config.toml
vocab_size = 4096
tie_word_embeddings = false
init_std_up = 0.0257
lr_mult_qkv = 0.4
final_lr_fraction = 0.0
dataset = "wikipedia_en"
MLP neurons of a small language model. Each row is named by its layer, matrix (up: input weights; down: output weights) and neuron, and shows model dimensions 96-159. Each number is 200 + 40 x the weight over its row's rms, rounded and kept within 0 to 999.
After each neuron's rows, "fires on" lists the tokens most often at its 100 highest values on Wikipedia text that the model never trained on.

L4.up552,108,132,180,195,137,217,149,72,191,173,245,207,253,288,264,224,148,162,205,193,241,175,167,251,163,187,260,248,185,218,238,172,198,248,212,173,242,80,204,157,196,210,129,267,172,155,143,163,227,243,222,132,230,154,187,313,239,208,208,201,213,226,200,227
L4.down552,271,242,184,193,225,174,236,272,169,278,159,183,117,185,153,189,173,198,264,194,194,190,225,219,184,137,144,155,200,149,237,232,208,153,200,251,137,227,269,215,190,211,233,152,237,236,189,247,134,135,184,228,271,201,235,165,186,171,142,187,172,204,157,110
fires on: "9", "8", "6", "7", "78", "5"

L4.up765,167,223,213,165,220,161,232,126,197,201,217,170,199,203,168,214,205,183,216,219,158,221,221,194,189,202,229,117,208,210,219,251,249,212,133,281,275,198,190,128,109,184,196,217,164,148,199,238,195,230,291,207,180,130,284,229,198,201,176,168,168,248,197,94
L4.down765,207,207,155,216,212,217,137,138,203,182,188,208,220,229,166,238,257,237,235,116,195,175,218,252,161,212,188,200,231,245,111,152,169,220,217,163,273,222,193,171,202,271,197,227,126,271,346,214,128,157,212,181,221,210,179,195,236,174,221,201,169,153,161,241
fires on: "s", " details", "ers"

L4.up546,231,207,273,320,188,211,276,135,176,227,190,162,243,261,173,152,185,213,204,189,193,180,191,272,158,193,97,249,164,126,180,160,216,229,166,208,254,170,142,210,197,174,140,191,191,226,247,202,136,166,197,202,226,218,208,219,201,223,192,230,232,199,150,139
L4.down546,176,199,207,134,251,104,199,216,157,167,184,197,200,89,174,173,227,220,155,264,186,183,244,217,254,202,258,198,175,183,188,240,178,156,161,280,156,131,221,197,176,197,233,146,194,237,190,157,159,276,223,187,130,184,221,163,136,204,229,205,180,199,182,261
fires on: "an", "ar", "ah", "u", "and"

L2.up660,112,167,194,130,126,214,184,204,185,209,251,219,190,270,227,287,191,83,191,246,215,163,216,186,204,165,282,221,209,205,219,210,223,197,254,168,219,257,256,162,194,166,238,190,199,197,107,180,157,229,126,136,224,221,239,185,208,220,160,207,210,165,176,211
L2.down660,342,237,231,169,255,214,210,222,218,246,156,249,243,112,213,84,217,325,208,113,204,274,197,245,208,225,173,218,236,238,121,236,129,222,150,190,202,218,203,189,192,231,217,156,227,184,117,187,199,142,224,254,196,165,158,256,224,211,222,153,170,183,264,200
fires on: "°", "ss", "P", "00", " Pl"

L4.up628,243,164,222,199,178,131,176,161,138,249,236,170,133,277,108,238,186,178,193,207,242,240,212,244,229,151,213,152,148,179,170,227,177,168,220,271,256,199,126,211,179,230,195,165,258,179,164,193,195,258,284,249,205,178,283,291,214,199,199,201,219,248,180,146
L4.down628,152,243,230,207,290,140,188,117,140,98,164,253,189,209,215,200,214,194,218,186,178,236,196,187,264,175,208,137,242,142,135,206,239,240,220,160,211,167,206,184,172,180,206,196,201,176,301,171,219,190,226,243,188,169,181,231,185,197,268,185,121,140,176,304
fires on: ",", ".", "\",", "\".", ".\"", ")."

L2.up361,206,151,118,177,276,147,217,195,247,318,179,115,215,208,196,230,190,217,223,260,247,193,186,245,165,221,214,237,248,272,206,230,225,180,231,201,203,277,133,251,141,224,327,134,173,107,178,245,158,243,189,185,203,238,178,261,182,177,230,199,224,198,228,184
L2.down361,164,221,246,220,104,258,235,203,149,201,256,272,196,172,295,140,185,190,187,173,130,256,222,144,198,197,166,179,119,147,198,169,176,217,244,223,185,152,210,124,257,165,157,275,225,197,148,128,196,134,209,259,130,181,260,138,227,258,198,168,191,220,152,323
fires on: " long", "amil", "ependent", "elevision", " lead", " child"

L4.up191,160,185,152,237,205,171,163,173,118,202,244,165,145,217,182,174,168,191,175,233,209,170,256,199,152,164,208,130,244,216,224,188,197,127,170,193,203,129,199,239,163,202,173,283,160,175,230,210,225,226,210,166,206,248,155,189,138,207,129,243,120,245,136,120
L4.down191,171,224,176,138,226,261,216,180,166,164,165,261,271,160,232,208,297,182,228,169,196,233,168,253,202,200,133,202,261,220,182,208,246,229,202,188,227,216,184,196,210,237,193,195,191,235,134,211,165,177,190,218,101,162,284,253,252,170,219,142,199,193,225,180
fires on: "A", "ade", "ed", "O", "N", "se"

L2.up335,192,169,158,260,225,210,226,171,193,345,244,157,232,212,176,211,159,205,196,184,124,176,237,250,148,272,236,274,133,244,230,260,116,138,181,146,252,197,169,203,203,241,283,159,230,191,130,159,169,221,206,205,235,257,162,250,207,164,157,194,213,195,201,161
L2.down335,219,259,243,166,236,213,202,225,200,151,162,229,182,122,229,231,197,184,222,211,257,198,155,203,265,99,210,80,243,146,186,151,214,273,253,253,108,204,229,184,163,158,176,259,220,214,364,203,214,211,225,194,183,222,211,180,208,271,216,192,215,193,249,246
fires on: "ur", " game", " fin", "#", "199"

L2.up614,206,203,207,233,234,279,198,175,191,140,251,306,227,209,191,135,157,199,214,307,178,168,240,186,245,233,166,173,223,240,245,323,123,181,195,227,267,167,149,186,162,231,222,244,179,185,176,267,243,184,220,178,194,214,121,219,233,154,261,233,161,255,239,187
L2.down614,193,206,163,149,195,155,203,225,235,194,178,161,220,211,187,257,201,211,165,140,234,212,159,184,212,124,276,205,149,225,177,128,221,263,229,222,189,204,274,243,200,159,205,142,235,176,154,153,182,138,183,225,284,187,301,206,167,254,135,210,241,118,159,260
fires on: " +", " known", "able", " adv", "ensive", "ific"

L2.up611,178,199,221,246,184,264,158,137,161,199,296,204,187,168,208,200,177,214,205,232,115,169,140,183,239,203,162,179,175,201,187,258,200,170,160,167,300,152,163,159,180,222,53,252,205,248,217,210,182,193,210,205,190,214,165,191,204,173,165,186,202,217,201,251
L2.down611,217,187,208,175,192,151,251,140,182,171,164,225,251,213,204,172,197,188,161,164,271,209,212,218,198,142,274,207,194,249,235,177,180,227,240,201,167,237,237,280,178,191,195,124,202,188,211,155,228,144,233,156,263,236,261,236,185,280,263,295,210,180,145,247
fires on: "hes", "ford", "ines", "ize", " Bay", " Ver"

L2.up75,188,218,158,216,176,197,202,155,211,235,211,243,221,218,176,195,186,249,211,259,244,208,194,211,97,178,182,207,262,212,224,251,193,234,229,178,287,216,222,213,129,257,285,172,200,247,212,187,254,180,197,167,210,241,185,234,166,145,177,283,223,232,209,228
L2.down75,237,188,171,175,197,207,218,186,176,220,221,183,209,226,302,178,213,184,198,149,135,174,186,261,185,158,232,216,114,243,189,193,202,164,210,145,201,211,229,220,286,158,149,240,221,147,146,182,174,154,171,216,172,174,174,117,162,299,259,227,182,200,143,240
fires on: "es", "reen", " Pre", "ades", " East", " So"

L2.up722,251,224,185,145,204,139,212,235,223,183,178,160,221,247,179,149,197,222,261,205,293,203,210,208,157,184,225,241,235,230,256,183,126,234,218,88,218,214,233,217,231,182,300,172,169,141,225,219,251,215,201,172,238,181,235,211,167,188,206,189,230,170,211,106
L2.down722,163,216,161,227,252,238,163,272,189,227,209,165,135,180,212,238,253,152,148,243,102,178,177,183,232,221,172,198,190,159,156,220,214,194,239,227,227,177,224,162,203,219,249,216,260,229,199,243,176,231,159,234,82,172,151,144,225,210,185,178,152,193,184,242
fires on: "ort", " short", " sing", "adem", "medi"

L2.up345,263,176,186,289,182,185,186,186,125,286,239,217,174,235,216,183,171,209,187,225,152,222,186,139,120,188,221,212,203,167,152,82,177,163,221,88,188,157,170,205,204,193,201,221,190,164,237,215,210,140,160,189,214,129,226,189,214,256,208,196,176,172,249,262
L2.down345,196,277,223,167,200,195,236,239,252,122,156,178,270,208,207,198,288,125,204,191,198,172,222,183,228,238,176,188,168,216,224,244,246,223,145,263,200,136,208,264,195,240,188,141,134,201,211,149,171,251,242,152,251,249,197,181,91,167,242,240,219,209,170,152
fires on: " Team", " Dev", " force", " Al", " leading", ")\n"

L2.up292,163,195,220,253,193,158,217,189,184,60,206,186,179,239,214,215,264,204,201,230,215,228,215,167,142,140,176,181,233,195,197,104,195,213,225,142,266,179,274,220,131,226,84,186,176,257,216,221,268,108,171,232,190,191,217,186,221,195,189,194,242,208,186,222
L2.down292,212,201,161,197,193,185,217,193,186,243,244,142,226,211,202,193,248,204,222,194,145,191,185,255,200,250,206,279,190,240,187,243,201,206,160,106,171,198,173,217,289,218,176,208,230,147,204,171,137,254,166,143,235,194,159,149,146,212,273,246,156,177,148,139
fires on: " name", "9", "°W", "ame", "idae", "ected"

L2.up421,180,201,97,164,174,210,114,137,249,193,188,218,200,197,197,201,208,162,203,184,200,159,173,261,208,205,214,229,182,220,179,283,205,258,202,177,215,226,246,188,211,233,190,257,121,169,186,192,211,239,252,178,218,216,230,260,194,199,180,267,190,239,225,184
L2.down421,262,187,313,205,239,159,261,207,197,213,206,229,180,201,232,164,226,238,216,162,210,215,217,162,185,226,175,164,206,203,210,147,199,181,219,213,162,155,174,198,216,245,239,157,269,218,177,241,201,156,129,255,192,213,185,139,202,193,238,163,243,98,253,205
fires on: "8", "ille", "]", "7", ",", "ted"

L2.up137,143,193,114,215,236,179,305,213,182,200,157,199,199,239,215,182,196,141,183,239,143,150,239,165,221,227,159,221,216,171,196,192,213,190,245,221,228,154,172,226,279,117,164,148,210,192,165,239,245,165,210,125,212,175,295,109,117,217,125,284,219,119,156,132
L2.down137,291,216,253,147,194,233,135,220,231,204,196,231,215,185,222,206,195,292,221,152,200,275,221,238,172,163,202,200,212,205,201,195,234,197,165,164,189,243,213,202,130,259,181,258,212,220,30,187,164,203,233,224,147,197,116,284,247,202,267,173,192,229,262,216
fires on: "S", "/", "y", "l", "end"

L2.up524,147,234,202,142,187,212,234,181,230,153,190,154,219,201,179,204,194,222,239,207,188,191,189,222,160,188,173,217,163,257,253,279,132,205,190,142,304,212,202,226,204,240,277,189,223,187,217,98,228,185,216,202,222,292,166,202,163,126,186,222,235,212,194,139
L2.down524,239,188,166,208,235,209,158,167,148,228,209,219,163,188,240,201,148,209,208,232,227,180,151,206,209,161,195,162,201,181,161,153,205,246,279,143,210,244,268,191,205,132,204,216,248,205,204,277,211,181,173,203,110,127,228,165,268,299,216,247,141,177,221,250
fires on: " Pro", " int", " direct", " public", " short"

L2.up328,211,252,222,180,95,211,261,204,224,198,225,184,256,203,203,232,193,248,211,228,184,218,193,161,238,176,236,198,189,178,233,229,167,167,232,120,198,146,190,198,259,233,88,224,220,202,227,117,194,239,210,210,225,267,233,207,85,187,235,198,224,236,143,91
L2.down328,131,157,215,192,171,191,151,195,171,229,139,207,163,210,198,170,249,195,158,190,177,179,241,238,207,207,144,199,267,213,171,198,224,228,251,182,269,230,257,169,191,203,241,143,234,190,146,276,227,175,97,220,175,160,143,147,294,223,243,280,124,153,209,269
fires on: "iet", " few", " review", " Gen", " Film", "ict"

L4.up357,214,188,196,115,161,233,196,165,240,231,184,216,209,220,208,229,209,173,241,189,201,260,54,220,235,194,176,209,228,233,256,228,248,240,162,206,201,152,223,181,213,278,162,205,167,233,175,178,177,197,182,172,134,148,195,241,278,176,225,99,185,218,172,218
L4.down357,159,219,183,229,209,198,204,245,138,120,242,136,226,251,111,149,219,211,158,138,143,119,227,197,216,204,287,109,201,205,193,205,152,204,187,164,185,225,183,235,179,176,249,262,216,202,160,156,179,141,252,187,285,193,209,186,175,214,198,211,215,211,187,119
fires on: "4", "2", "7", "3", "9", "ides"

L2.up625,236,266,197,113,172,204,183,175,222,194,202,176,246,194,177,186,188,240,230,242,203,184,192,179,150,170,234,200,211,220,246,245,199,196,213,165,291,185,196,185,234,267,164,189,207,207,232,178,219,221,208,206,230,246,172,209,129,173,263,240,273,202,189,118
L2.down625,156,162,197,222,210,182,200,220,180,245,215,229,163,225,234,175,222,222,188,198,166,212,187,282,209,194,154,175,237,189,197,234,195,200,269,155,227,212,232,190,218,162,248,151,246,182,193,248,211,191,152,223,140,184,196,159,254,253,188,242,103,206,151,326
fires on: " early", " int", "1", " j", " public"

L2.up106,170,235,195,206,211,160,178,229,193,227,184,175,175,248,215,198,218,264,285,260,247,206,241,186,130,202,206,254,244,195,238,158,134,220,221,77,295,181,237,233,206,197,186,202,158,189,190,147,257,115,208,195,210,183,190,222,176,146,220,241,212,192,194,190
L2.down106,169,192,177,233,270,228,190,191,206,216,241,181,221,183,251,201,288,126,118,230,111,201,145,227,235,179,206,215,124,205,104,213,197,243,233,152,173,237,194,223,228,252,235,232,256,177,180,232,165,204,199,161,149,174,193,131,171,259,261,210,194,149,186,256
fires on: "ort", "(s", " part", " short", "ournament", " Land"

L2.up58,161,221,190,219,299,214,250,174,183,87,182,308,160,244,179,167,205,149,174,214,176,210,198,221,139,190,138,198,250,252,231,202,134,224,161,206,179,165,232,218,108,212,349,178,184,182,229,212,202,176,237,144,202,199,202,196,246,183,207,224,208,236,227,273
L2.down58,245,186,114,169,146,220,218,165,200,206,203,150,160,186,283,206,168,231,173,205,127,152,197,223,181,179,276,218,49,247,239,142,197,204,196,177,167,264,193,205,288,149,158,211,202,217,117,212,226,167,115,199,209,237,238,170,194,191,216,172,199,162,140,169
fires on: "ose", "ide", "9", " Win", " Cle", "ano"

L4.up305,229,174,200,197,223,143,176,218,208,131,250,157,193,255,183,204,167,210,147,287,242,225,143,226,230,184,246,159,205,215,248,190,213,294,226,184,186,220,196,158,222,179,101,221,196,107,185,171,169,251,206,242,193,235,186,192,151,154,172,188,232,224,246,82
L4.down305,209,210,205,247,170,241,191,230,240,210,162,249,211,198,208,193,228,218,283,154,177,231,198,177,169,160,196,246,223,170,139,219,219,191,201,250,208,141,224,257,161,142,239,151,240,240,120,243,231,124,183,227,188,202,149,186,223,290,215,212,152,180,154,206
fires on: " of", " family", "N", "i", "re"

L2.up235,108,178,200,236,192,207,183,185,206,240,237,226,133,214,184,182,203,201,200,298,187,210,157,181,232,179,191,152,203,165,203,152,193,229,197,73,238,148,195,217,151,234,155,227,192,249,218,117,211,153,214,184,191,226,210,196,160,161,207,216,186,270,149,212
L2.down235,203,224,149,206,185,205,208,134,163,208,207,215,293,238,273,227,244,235,170,196,147,154,195,237,206,197,228,249,237,228,237,183,235,212,191,110,242,302,223,235,314,206,176,200,178,132,116,229,162,169,157,164,243,219,170,156,165,224,274,249,216,162,162,178
fires on: " prop", " one", " Arch", " Le", "10", "ld"

L4.up757,199,233,205,232,253,178,272,193,213,199,241,245,176,184,152,192,189,145,115,186,188,287,181,177,179,153,204,179,181,215,219,228,175,216,205,229,241,144,188,160,218,221,153,229,222,157,160,274,203,217,220,175,183,197,304,226,257,290,147,203,236,199,182,198
L4.down757,160,266,145,154,196,186,214,202,228,167,281,225,213,195,235,135,223,211,220,194,215,202,200,195,243,134,209,262,127,183,158,245,221,183,214,100,220,201,144,193,226,245,193,229,190,247,155,194,160,204,207,161,218,239,154,201,257,172,278,252,181,159,153,190
fires on: " ", "s", "O"

L4.up454,188,180,201,202,200,172,165,158,220,130,188,195,246,209,204,213,151,112,235,198,193,243,228,203,237,188,205,178,130,117,204,245,262,261,297,168,192,163,217,270,208,191,171,140,159,188,139,197,180,213,156,270,227,131,286,259,192,160,192,192,220,217,181,139
L4.down454,223,214,204,97,186,233,223,243,203,225,240,171,238,179,227,241,239,248,162,172,229,137,148,142,244,246,130,188,185,246,165,229,199,192,200,229,168,191,241,176,236,165,156,187,209,260,196,168,204,199,69,182,197,245,182,147,214,201,187,176,232,199,223,254
fires on: " of", "il", "it", "on", "iss", " At"

L2.up82,170,211,256,224,177,156,218,221,189,35,159,189,159,235,248,248,280,210,200,151,208,234,228,164,182,180,186,191,236,197,197,100,168,223,238,196,237,219,281,210,203,238,71,229,163,217,216,206,284,85,174,229,206,179,232,191,165,197,209,185,218,191,182,196
L2.down82,163,166,190,232,163,197,199,188,188,262,221,166,222,250,154,156,267,216,221,238,177,177,181,214,185,217,159,268,161,197,136,236,225,213,149,122,212,179,157,213,241,235,209,184,238,129,205,213,133,256,143,157,195,174,141,139,211,222,260,209,165,212,171,126
fires on: "ction", " Sport", "ted", "°W", "ected", " Land"

L4.up361,246,213,171,167,158,116,208,171,199,177,187,194,180,187,95,155,172,179,199,238,156,148,221,101,184,161,210,173,241,217,227,201,193,191,241,237,241,135,218,190,167,112,139,214,234,221,227,170,220,220,201,173,235,228,272,296,125,193,233,232,242,277,165,161
L4.down361,229,210,206,189,222,302,193,159,202,223,183,212,243,269,214,280,223,258,161,155,253,232,167,212,209,240,130,184,185,138,233,178,233,208,183,145,216,257,219,239,243,262,155,191,231,211,205,202,215,147,206,308,153,196,142,186,300,204,202,201,215,164,222,260
fires on: "ter", "ue", "or", "H", "ust", "ome"

L2.up412,232,151,186,292,240,330,227,229,226,145,183,173,185,251,173,224,182,159,164,214,176,208,156,176,286,254,211,218,149,262,172,175,262,134,240,256,168,206,227,220,154,196,240,235,175,181,176,303,258,262,205,234,188,201,197,166,240,181,168,186,144,208,189,145
L2.down412,166,258,224,178,113,28,109,161,130,246,200,229,228,120,266,218,204,253,251,195,248,164,204,215,195,165,235,180,242,193,261,229,181,255,167,199,216,196,166,186,208,226,145,210,274,237,258,137,154,137,190,205,247,186,173,261,174,210,270,233,247,205,170,233
fires on: "ology", ".\"", "American", " With", " mass"

L4.up426,220,253,233,277,236,172,228,196,179,200,233,198,238,171,194,217,253,203,243,203,214,330,278,172,188,216,187,195,199,119,215,215,173,213,261,232,309,182,190,123,106,157,129,183,208,178,176,176,204,148,219,241,236,153,222,206,197,146,189,188,203,201,194,184
L4.down426,136,183,257,144,170,203,148,144,222,173,167,181,177,184,133,175,212,163,164,182,231,149,193,198,190,141,189,220,221,259,201,199,207,163,153,146,237,111,161,232,211,261,266,232,218,218,218,257,191,197,174,119,305,237,188,239,251,212,135,241,243,184,126,169
fires on: "s", " ", "ions"

L2.up70,159,177,216,266,148,173,196,196,199,164,231,230,141,224,195,222,245,199,228,175,209,203,194,169,57,159,122,174,214,161,170,140,235,249,220,290,252,180,314,199,130,201,92,243,160,201,253,176,276,98,171,169,190,210,198,183,179,208,159,227,197,226,200,234
L2.down70,246,241,137,208,213,235,228,185,197,190,200,136,288,235,230,211,213,220,154,202,168,160,234,220,228,186,268,271,155,291,245,223,186,193,143,104,188,218,173,223,266,233,194,195,207,138,189,208,177,211,172,181,242,178,191,173,159,197,272,245,215,197,122,161
fires on: " line", " two", " Ant", " Blue", "ification", " mid"

L2.up2,286,171,237,278,177,193,289,192,210,205,232,121,237,222,183,268,208,155,159,207,188,166,198,233,182,204,298,280,116,267,251,170,256,121,190,174,182,239,240,139,216,211,166,225,217,181,155,212,172,226,194,241,206,177,196,175,227,173,175,219,193,200,186,210
L2.down2,110,274,184,130,222,198,110,203,160,199,173,229,156,132,195,154,193,184,266,175,239,231,145,186,208,184,161,72,304,205,138,217,143,267,222,241,197,186,154,232,170,214,218,202,214,218,206,168,225,206,184,149,223,217,199,232,159,220,188,130,212,238,227,209
fires on: " including", " game", " .", "ility", ");", " Stadium"

L2.up112,139,190,255,189,186,232,240,250,157,275,174,252,196,167,173,112,179,208,203,273,141,219,138,227,240,189,175,257,235,189,221,94,224,217,143,253,260,276,171,232,220,149,187,189,199,239,184,176,226,207,175,189,185,168,221,243,193,134,175,208,140,267,179,214
L2.down112,233,273,163,195,209,191,145,94,242,195,231,145,230,266,277,259,252,246,191,152,216,176,223,140,179,186,219,201,159,177,196,254,216,216,194,203,191,166,206,187,172,244,207,182,226,223,184,233,154,134,227,192,265,255,156,156,200,262,236,207,254,186,241,202
fires on: "=", "ten", "ura", "one", "2", "'"

L2.up1,249,181,214,225,151,245,230,200,177,275,242,105,256,187,153,171,159,215,163,236,94,177,192,257,140,216,199,242,153,284,215,278,184,181,150,214,256,219,138,183,158,180,127,181,215,178,148,265,142,230,169,249,197,224,174,235,268,145,156,195,233,197,225,207
L2.down1,191,232,211,133,226,170,187,144,224,163,165,207,189,157,223,200,179,209,244,127,228,221,164,180,236,136,240,136,281,175,226,179,175,190,262,240,103,208,209,205,165,178,182,208,255,244,193,114,260,213,296,162,242,225,211,232,186,311,250,244,201,198,212,253
fires on: "ur", " game", " disc", "ize", ");"

L4.up5,199,194,304,195,222,209,206,100,269,158,229,199,179,235,215,151,215,224,185,232,214,215,207,203,210,171,123,190,161,144,187,203,199,213,217,213,234,196,223,174,173,192,169,117,174,203,180,212,119,160,234,306,207,221,206,150,216,163,235,184,198,174,171,205
L4.down5,149,200,159,129,203,268,147,265,129,199,248,164,254,238,193,252,176,162,196,181,150,209,268,223,206,187,226,221,206,262,252,216,198,214,165,175,190,126,195,213,231,209,208,246,149,222,178,217,255,220,180,95,237,197,247,203,143,216,183,209,207,237,132,181
fires on: "ac", "ar", "u", "201", "akes", "200"

L4.up262,231,170,217,257,207,178,194,111,167,151,224,219,131,209,194,151,177,174,230,195,173,256,220,313,171,205,225,200,244,209,242,230,209,227,150,238,261,210,225,160,178,192,123,167,194,216,228,243,214,239,217,268,202,149,248,198,266,207,117,141,196,205,236,151
L4.down262,161,221,143,208,143,170,208,120,196,199,165,164,236,223,213,171,209,229,180,161,252,229,219,125,209,209,205,186,192,162,193,171,232,214,257,194,123,231,157,188,232,192,223,222,145,164,304,185,140,93,208,170,173,247,223,201,211,226,274,198,184,170,158,279
fires on: ",", ";", ").", "IN", "),"

L2.up540,178,194,181,223,184,267,252,166,210,157,246,245,217,186,179,254,185,189,199,160,115,204,233,227,134,225,169,196,175,230,180,261,154,207,165,235,219,221,203,157,169,191,199,166,247,218,181,214,233,210,180,234,184,198,178,228,236,172,150,196,193,192,216,248
L2.down540,278,226,171,150,168,130,178,152,197,185,147,159,187,178,225,152,135,219,216,202,300,188,197,226,210,151,227,194,132,259,191,196,233,213,226,227,180,172,209,211,134,165,175,205,201,183,268,203,283,172,178,194,214,187,237,172,245,286,243,250,194,209,172,187
fires on: " local", " res", "omp", " V", " area", "illa"

L2.up67,184,214,220,260,137,266,181,219,207,132,242,272,126,188,236,217,219,164,187,241,91,183,191,177,147,194,155,167,203,244,198,223,232,232,221,218,220,116,231,183,139,211,61,234,177,270,228,191,223,156,195,210,181,285,171,199,194,192,227,216,196,194,206,280
L2.down67,236,167,184,139,242,164,217,208,187,195,151,190,316,198,150,216,147,258,198,186,260,197,205,252,243,160,239,222,189,210,182,195,181,155,169,168,197,269,192,261,239,177,220,146,254,203,212,210,216,213,201,208,282,118,299,192,165,192,143,244,216,213,162,171
fires on: "ved", " side", " Aust", "amed", "ons", "quad"

L4.up744,160,182,177,176,240,158,224,176,151,189,212,183,218,203,204,223,181,167,282,207,149,183,178,219,202,193,250,176,211,78,225,213,244,296,220,132,256,212,227,266,244,201,145,165,223,229,159,148,206,193,196,262,182,195,244,252,117,208,245,161,288,200,81,187
L4.down744,116,248,191,175,179,274,239,210,231,207,186,176,200,207,166,133,175,207,161,198,223,191,228,125,253,207,141,257,234,322,153,248,240,153,221,212,108,207,213,216,81,214,217,211,180,187,147,189,198,193,169,178,159,108,238,236,159,256,197,183,219,236,231,133
fires on: "in", "et", "on", "ast", "il", "t"

L4.up568,144,201,251,264,200,195,186,178,190,169,242,266,223,203,100,214,182,200,180,244,217,173,167,183,224,117,212,222,183,246,234,197,248,215,270,237,134,183,155,169,236,211,132,214,157,113,204,229,187,188,276,264,162,139,252,232,209,132,156,152,259,234,162,175
L4.down568,165,178,204,185,211,243,214,261,253,254,175,182,280,177,196,157,215,170,219,182,105,195,180,208,234,287,179,158,212,125,166,214,143,238,168,184,211,210,173,190,138,214,219,168,174,256,133,108,199,168,166,143,228,170,160,228,191,233,171,213,208,87,245,184
fires on: "al", "it", " ", "and", "age", "im"

L4.up250,209,201,198,191,196,111,227,248,128,219,219,207,97,317,187,217,182,172,183,189,116,223,170,248,219,186,261,235,127,226,188,238,225,207,192,251,277,190,219,249,183,235,152,221,236,177,220,135,244,182,222,244,212,144,247,241,200,139,123,152,206,212,162,179
L4.down250,160,250,218,189,260,113,190,199,121,185,164,150,198,230,231,173,199,213,216,141,183,193,198,166,318,167,232,204,210,183,147,166,163,200,238,161,243,159,140,242,184,183,208,220,196,158,348,204,258,180,220,256,141,129,214,219,191,200,254,177,93,228,148,240
fires on: ",", "),", ";", "\",", " |"

L2.up704,130,157,204,207,173,229,192,237,253,309,237,206,137,192,199,190,197,178,209,261,162,169,105,194,150,195,162,159,155,216,193,61,201,212,234,190,243,224,176,211,166,132,218,189,180,127,210,182,165,170,181,201,160,189,197,192,211,191,147,157,185,220,211,223
L2.down704,211,233,199,173,224,235,238,76,153,112,195,212,297,182,224,193,155,195,186,129,177,259,258,182,231,181,246,246,252,203,235,240,161,157,153,188,183,219,167,227,235,203,135,225,178,249,86,185,215,198,214,176,267,241,266,188,127,232,214,250,269,169,229,215
fires on: " one", " var", " ear", " compan", " Le"

L2.up697,198,185,152,210,269,218,216,208,242,187,192,215,229,219,134,174,186,193,240,237,219,171,153,228,176,200,183,179,181,291,257,255,211,188,267,242,294,231,89,184,213,226,258,193,221,161,167,232,219,220,222,164,218,153,162,186,206,169,202,195,166,176,257,147
L2.down697,205,199,219,170,178,210,208,175,169,208,208,247,195,181,262,217,187,198,162,165,205,245,221,133,183,174,255,176,235,159,180,143,195,250,188,204,170,142,309,242,177,154,191,232,184,201,0,187,176,141,190,212,207,225,235,236,191,251,164,201,268,222,169,277
fires on: " time", "ord", "oice", " long", " Goals", "elevision"

L2.up236,197,215,194,230,162,275,251,136,187,184,232,219,207,228,203,171,173,157,165,157,90,180,258,189,221,207,192,192,167,209,226,301,161,185,150,171,204,98,229,206,105,284,76,197,214,263,181,160,212,191,211,213,207,292,161,222,206,214,152,194,260,217,194,205
L2.down236,190,202,179,201,227,158,180,271,197,208,183,207,195,144,177,215,183,272,250,241,282,181,154,203,223,155,244,213,231,215,154,163,219,205,259,263,188,281,177,223,253,108,289,207,152,184,373,215,213,205,179,215,245,125,237,176,174,137,249,221,121,181,194,201
fires on: " based", "ved", " Swed", " Aust", "ered", " although"

L2.up584,189,203,166,234,171,261,246,157,187,160,244,233,228,213,189,160,221,175,177,257,157,197,197,245,169,203,134,196,197,248,247,255,122,184,151,212,195,180,231,239,186,175,269,205,183,164,176,205,212,212,217,198,195,229,219,222,205,136,137,232,171,212,211,279
L2.down584,247,229,147,153,195,193,160,148,213,182,109,154,209,196,285,224,169,199,206,184,217,152,177,192,191,137,298,186,88,239,177,129,220,196,216,198,136,239,217,221,248,188,160,225,216,206,120,201,248,208,177,173,216,172,226,195,213,257,330,218,190,164,226,206
fires on: "ide", "ose", " Bra", " ball", "raft"